From a checkpoint of a small transformer trained on Wikipedia: MLP 704 SwiGLU, rotary positions.
MLP neurons of a small language model. Each row is named by its layer, matrix (gate and up: input weights; down: output weights) and neuron, and shows model dimensions 80-207. Each number is 500 + 50 x the weight over its row's rms, rounded and kept within 0 to 999. Numbers have three digits each. A neuron's up and down rows have the sign that makes its largest values positive.
Before each neuron's rows, "fires before" lists the tokens most often just after its 100 highest values on Wikipedia text that the model never trained on.

fires before: " |", "f", "B", " |\n", ",", "^"
L11.gate406:498503452503598531556452512533542493467600550504549550542476541416562530481507474514563550578426430439508534471454541409394503573438460517565489469502585501488455624587593571494346478484606607507541418495529519493550545547501433603488552479570449448514485572545469485490482439569551505430466495535460476434480492479513478521513502413508506485463501463481472464511531450582540555484471
L11.up406:534443506501503515551541480409383517438449554465493510467534497638495461456463498517560414445525510513474469517563551562525545534449494568506531525473468538412463469554446531519430481450625410439412574440514563529485466543530511548518561533430547378563623465493414435596496566469529570526507454561507459521524446446491547463460427541502574446568593578451533529514545533523479441489397
L11.down406:493434614503459588420550555552559570504496515562507517539489536464511501462449452562427412527512519529383383517492563491526551454562477533500530471491463551526531500469472477554568555473502435464538465570504424520485476483582466436451482510485449534440471538548455472522490552576372489508469474485477506477550538470577471412552491499537527520503554577536494457489522521435561462510520

fires before: " |", "%", " |\n", ";", "."
L9.gate87:472495538507475541448446579555458571480490493491494476584430465575503435507557502579445527510514493602439507535488461533564483457510562513556526463473495502519443493466532523514562473444502529536573491478484500488486494449483481458386427521529480330541474507533536549483506493383511519495504535540495432547479531349579535412520500535464484517460512533485403506542604403563407467415427
L9.up87:490414542398464507505487581545563541543459543481506514574440458511550503458494471438473575392481537426433512485475466412511640573462550522520570517509494462483565437517517524549552584482576495538430638500486438432575568516596460478435512464519538463417574495476570514573535494432492534521560524473532543540599442537518549570494435557485521558481518470477513527627620436431497492431512
L9.down87:530562485392477360461433548526485530460585467461501434471531456431557514444537463473434486495464465487604437582475566490500564544469551505564539558608455470419482493533459410484416379502451513487469540527494516464563558524475483573483420583480458413408511489485607545490463551481473472537485365480567471447568518480453521391480566420469527471506448543428519513484509468504420470549480

fires before: "s", "es", "ed"
L11.gate697:517533382525501481512456518534494393513428511526475565555519554462437446450404584535525541442512543430580509486464451503472497521426435518539452515484550456497525519518476388581523470513521477449520447557385539499467491518488491387429479577438428420462515498513453510563501505494498447520439558499459481521460508482547523503490481460478588564475443466550511579514513513505505566443501
L11.up697:466512491526508569534496617532559490483505547451550606592476451438436638573562462448533444472508550445384398483406412552529519489493528510526512514395508479478488518559541411542436508535546499477490484566500425490559507475519498529505478533491498501547487512509479460620556435508463564569436452456476383529476563521577574515448460504445476494489508456497558511421523422485438498470401
L11.down697:486434429500527408500518501502354677507435492528432474422546432538524520439423547496583419505492553563397499491554409473536523561537512499610566539539504579495521582485531498526489444464471508549481557401537649523538488493430500550502533486515511467537563477501539502481610505544452408484554473400535469497592558469584418572491546517469575618447488496523452534545462539501548519489417

fires before: ",", " |", " –", " m", ":"
L11.gate315:517462423461451478503461474577511577471570490425511506511480535585545561587483523557571566531526547450520526557573480444573497539435460525467519452529451462481527515463627490478478435560507536556510472432491455434435511557524466431433560529553456441515505531454483502394424463532549499494495499479398457508395475440577453478500466474535539490527480501477502486583565536527482401471528
L11.up315:551550506465631429550554478468524393337565476489480479499548396515550474516524463523538487481461527521549531488513493459564576430459555572473525542545438486580461501510582485566440475509566569463483532557474457557424531450541466475437504543508523505481526511417479565466421474601559577538598475597550423548575451469493479479427493538498535506533489486606503523525551499492565473500573
L11.down315:472526476468449443517408458519508609455489583584535501480447499501489434518472429495582567516620476432477480427509511549563462578452440499514463414528592524427516445512456498545481565489561507563474393414425444529565446582470615469472530475441506478488482458420570457517503480417439490506507521522517518480458462498533492449511453425499524405506513474498489501527493580446467544402494

fires before: " ===\n", " ==\n\n", " ===\n\n", " ==\n", " ("
L11.gate397:564482470464535432500551425419515464534493459578423530476384468483521531591623420512483445469508461534573471483524463427553475512495478553480460450507430542564511516437527548494561510537465556491538498482597478553496551481610457542483492450537511536569426527567405502489481467390481516540480530451564436448521484494519356537485467379510524507465480418533504499524536513534457585538484
L11.up397:456647556500504466481499463535462543522520469635526518502569436445409477543499429563453583503508484509482482529484463522567491475411502583484535538513412554540487520515491545478557486462510471526555494539551510534477527469579483536527504511527441428472481507489494420511445450402534431549553425437631453394519475420381516505458596453544530514592560517485517625538450503426467542505525
L11.down397:481412441509475552500539488393542461449414470427555501491472404450479529477522508481406491453529511527511542475519488439563544503456535522553585442504451548587502488485443513522568434464491406537423543502455432487580433568480465534540507478530542466593460541509463450504555544477507527534521495538541551515535468578511566491556437494470570511469452517540493426492492495511619404524526

fires before: "20", "19", "87"
L8.gate34:502489549556401499471465452474453482545453595413570493483499504474512502435494470518444538478563470564542498508528521513553484407468427422502577375472470603516540540425536447546483502454535464565496429506485462505571627439477510566499470551564446545524480486505502467435465494640502496530532526559501540538508525472509526471383528523462522498444495503521618502483486472422492517570478
L8.up34:471413495474491476491457528445565449434417455498516508500430465514443412546513483512376562470631538523475529551493481426494444429494468600462573455539507533450478486415456570442492423504499501527579498538516479508491559485556534562548491502469521493526451407508467485576432419518525448523533517498519582537458550521503525458524482488436524469519529518596475518453345512502529497545578
L8.down34:474516523531496377500417455470524477551494526510438499458472583492381490541474505490467441512484455582410458454536464416474496551526430477513492416515504384522533515578529546557481551529396478458537451505507520491504436419464494557522495578573533453489582546487538503443531450571428481552600444551485430467422490445588526486499464492467509477495472491447433409438547411486517530507489

fires before: ".", " |", " |\n", ":", " cm"
L11.gate58:425492526480476486564422602500531495526530467437501443495472489587424539439511554548433428469556504602503493503482473500458488462530553615431596550414505479479544507610545465632478485500555405452497524483454495452569501523613478396455559630488465474641504524511542459547479500474524518473547467524464432490540430466473506515427567548458531465469532421543433469520528511554457460513550
L11.up58:491517442463624499475508542501433543552535423478521547502503508422450493442496565486611555493517512582443547448505441475554624491505517570468505548458518530438665512565423502467565503544514471667473552503436405345466445561512490484529466501470536484505526565478492635529467487491454507470422496531466459557551466449422551539453530547468499454424561452411459428549584466511482478440410
L11.down58:540481509536434417529525497505455544577478459416490462581484533435603509515437428523476452553548536496441474461470473450448518546383512414482493468461557497492419579567423462531440448501512567504516459531543516549549515539561466496541495492458518396451472485424379439461493613518472573529534513512393453510545440546471494470566518458485500462633461496508443533568550560452503513441510

fires before: " |", ",", "9", "0", "%"
L11.gate451:499487498418529475562528546492466531518604514432556492480442521565480481516498541503449520471402502508476529583506506453543548453473505607512478491475488547460494536558559443587439482547510600522526464539489564470545510516491447491477388428615499452363526404428531442628426440502499509564493530583472403501481407478530445533450407449491421553498538504493421418433517480572558492423557
L11.up451:507517488548525596437566464501479521561467504442413471511436436483533556530479438409598507492428537513490504648463514456558586493530418475449582467530480550542490549539501530470493452492520535525492505450555400544526596582504481589528554354506498525491444415495496571578471458498587473506571420412570449466472511481532495517394530475511496499437417495390507460483486556466567540457440
L11.down451:469426607493436497524453440552569527495537452464494502571533486508503546505494608604499480472534595519501477415572488491600560457444469504456561505457598586440557462440425503495481495498533492516542501495452474498485504503453453474444567587505494538432606530565521484514555533429485437487458512492451569527460460579489420520541606530462423425493437507447558568507466437496439414510478

fires before: ",", " and", "==\n", " of", " ==\n", " ==\n\n"
L9.gate429:566373518472520386534567454498518522557554572511474530586479492487447644534492472530533511493504587532507478490513490463543523565474510524580469523550557535484454533598454467606554475461461589562532467428546565539485521491514482467465478562400508544486481530558486489475506484581479527531501528494471453505499578473473417458495472491476448502499540474460529499471483505588503433440431
L9.up429:469552527631547471548483550446606474499551531568494575488564459483549518518524482571488535535463460487507442538424475487495490566530495520492483587527380496490596483572427522558459567436453533512507545463521433479476412516570469595448511441496533439454484420579531527435504537511478489462539457451554528402582548447478573601443537562542430526536494530480499476558486494468522430481492
L9.down429:598427566431447470521538471492427488460530450489448417491497514455470511505437431485407578447497552551540485544572496427535409508473501508547498546463439559541371493480493552456525441501526538527532474498504493598562547480413572573446454470541529485539505463490522460526474468534473522570488451490534544523496509411583461408528495435443530471508543462478474452532525451460552483598529

fires before: "′", " |", ".", " |\n", "\n", "+"
L8.gate294:453434594477488457456452523415465467531444522517454496504557516516484361477438460478452422482498591519517462547406457445527545397545442543496554508506528484457589480583487514508510495502498490559598500525441369421546432520539552551525444451493533408553519449565549629507513429486503404507462494432514500491517519478536513550477514540474476482467490415484476493555495441505502466472514
L8.up294:506498518450496482521453583494481592519586436386479423418471477484499526615548445524505455503412487486475506572468444493475454446507511565512610483518489493494534544468520369596528518481531423516557451457427505383453516580565522482447481532482525419539479498529574484517538528463523509515472435434520506449528574471448470503540385465485542500441484485502526413567487545483445450500556
L8.down294:546463449469508448458529589535428538547498438451549483559558478527572505503438429540570481544525503527459507335501470497461497575555498432527491589461593475514491592556476408465464551499568527516561549497498536524524456524554519609481519501626542492453499564486508640493535552451474531480570456488488483460483496510502507459537542572488535503555464456498497553475495543519407628425530

fires before: "19", "20", "ens"
L9.gate15:488457450484496516490452421493495496484535564513561583477450624464564436544498513401515475452591516517513568531489512382477487469410489472493401487469486491423474449543509517557586521450430467552504515515525467494530580503494473534500476470509552486479541491501558412447466512525562455525398530488511503445485548551430464501512499503468480510492422548494595517494562517449497535485456
L9.up15:511434487643490420473462536525574540524481512516430494442446512557514420473554507521564571461460458560420514474525458429461576515415527441540578501468565529516481453460421499542545550476496510534592467524494501506477491425574524465520548538471426513459487494474502528550481494566433627669529432514476503526522546524527473544580444507530556525419474557481489529523529540484531513521500
L9.down15:515485508519540438489535567494465475570465519506560450505495556528479539473485446484566509556416473564538440466487626532472438560585515536382481496465576378399495584528536589443473423464501502469495515464457468573542479463472473435493438581451590456552469490505377535542496548525524398492511461447542562481553479544544562429481443504555528525580524443456512453579466417525473470542494

fires before: "ed", "ing", "s", "ment", "es"
L8.gate654:476546447509528471491378508461456449554483452467551612541559537534510444501527524452622457585511585552489466579595481479436510416554449411472499545477476509434555463459557439525472544534456510433523449512523489465478420426378413473543475519505471531479510560460505550467529445502461543503457447456521472493518490359546473493504533426471458576479495396584490570517529510508479491447407
L8.up654:470469419492474476527498465446544445458527513530472574514563451346482458496517516508522484461544588545541422474477500546530493500406555443505576520401441420525499502475468513577540487545466523428485440493524561482570534488448542510565369497591418582528462586494466509546463555392540463560542528491447482438521463470551537534505524558396578503524456513530551499500512430465481494464432
L8.down654:493551488489534583375425588455525534457436537503463516516437496454498493483512576519472568478425480465585495494415444537512506477515455586483475416489515472451534467569466528549528531504467457503532610522426469477613482445469442539491573464511559502482495444481505424627432427419495530428513504521555466547507592496506515476447571479474584580480449409520545470595428531491529496538535

fires before: " ", "19", " of", "20", " the", " in"
L9.gate68:507481502472568441496478496549511459514498492552540476595440515537544507435532504468419463486469398580469568511524489381459452467512517448486486495518464546519587488460566506433523551484492451553443486500548449548491523547507436558538484457460376506473515457457517409549430456602484502423493442495438469469418473564566553539488492547507399429505502523537445576485513497523536570582558
L9.up68:564471475497573479489533474454578567570569459565488516521500526451496458527459474444408473590539552410477603567447552468505504480555505466566589455606494529570533451422613541437528539505519516527524487594522532519493550543556408392547478525485502524441583528460418461437469523550492472422554458457481528436490590561397471483511515495432484503543436434442507485394545497432476542522468
L9.down68:475601494524455546596457505483482447487375524444559509539525474493540549521522447589517495567430465572496589393481429482456456592580402491510416470605464486509435487487435522491517550442495522465472454510403483461515508480492522528511339479509563527611509488454531435506569484492595574419488466609504488515478517474540448477499518475514379510498513600533454483488434535583486553548510

fires before: " |\n", " |"
L2.gate322:477510433491476572497530573565583516530481485540534450586397457504587483384400532456498539511512423566401473548479515463531469563463559512500537500521489481549447518538493480566611532491499540487585463605597467489513492492474438526406421484491495468571531558508594498472573556549528512543513522540531524483402477498513477498500535536582547451583449451493466527471409396437480464518491
L2.up322:454445445465484487486439480538380499495524426450529480534453474506514529510487513455567561584460509484451451578454472465530501518518563463489549465440475493475484458482520540530504477520557588461535437534482465453492519417608512414477464486489548538529417562516501492456558492545515415370499527533551522402514550508577448567547462379447501474470617494448502542447546454527605522553540
L2.down322:558570457463492409475514439524544400504500565516535585527559474556505484526467506474488472515475514489477444472528458562465517503538447528473479570548563521496533470449444540525596549538451415440430586478469569620503440438451510585574541488486460509427511384511497553616494485559408518540508457500458541600596573483518468428565507551491446515451552464493463434546464535495416479441461

fires before: "ing", "0", "ating", "ction", "ation", "ed"
L11.gate655:439479413469535469540409520563552442451588501518476511535585555560509401482569538448390514494455525533615546493383424482563504580419456585475384445500477481523553478537529488585465525567408617532440462515455481543433483546465506521481418507558551468547479586586543436550552618423484523457481507583497593502515523500533507533465484570455500478517512489579507522485585522534455499544502
L11.up655:556499478463431444415519521470569392517536421483446531486509533402539454438463365522450526368561575482554510469449472588472522420533492558549439469460561518573534510516541523452479531474474570563456583529517461438577509499547516599519455559466522479535455555544399502587476477512513563530449521485494574459497536456444544514418528435509493382529493449487483437511532420530546575474466
L11.down655:528514536542491441506456460540484493510461584530454548513537535490514554426493450457431477389488503614618501500607485487478446565482557445452416588525451532524461459538594533454456515516501479411495499526490520478619507486448432442497466506501449453545522595560507489538600577419542456506494541551612422552469587474511544569559419531464487459481504434495521523525521460449520562492478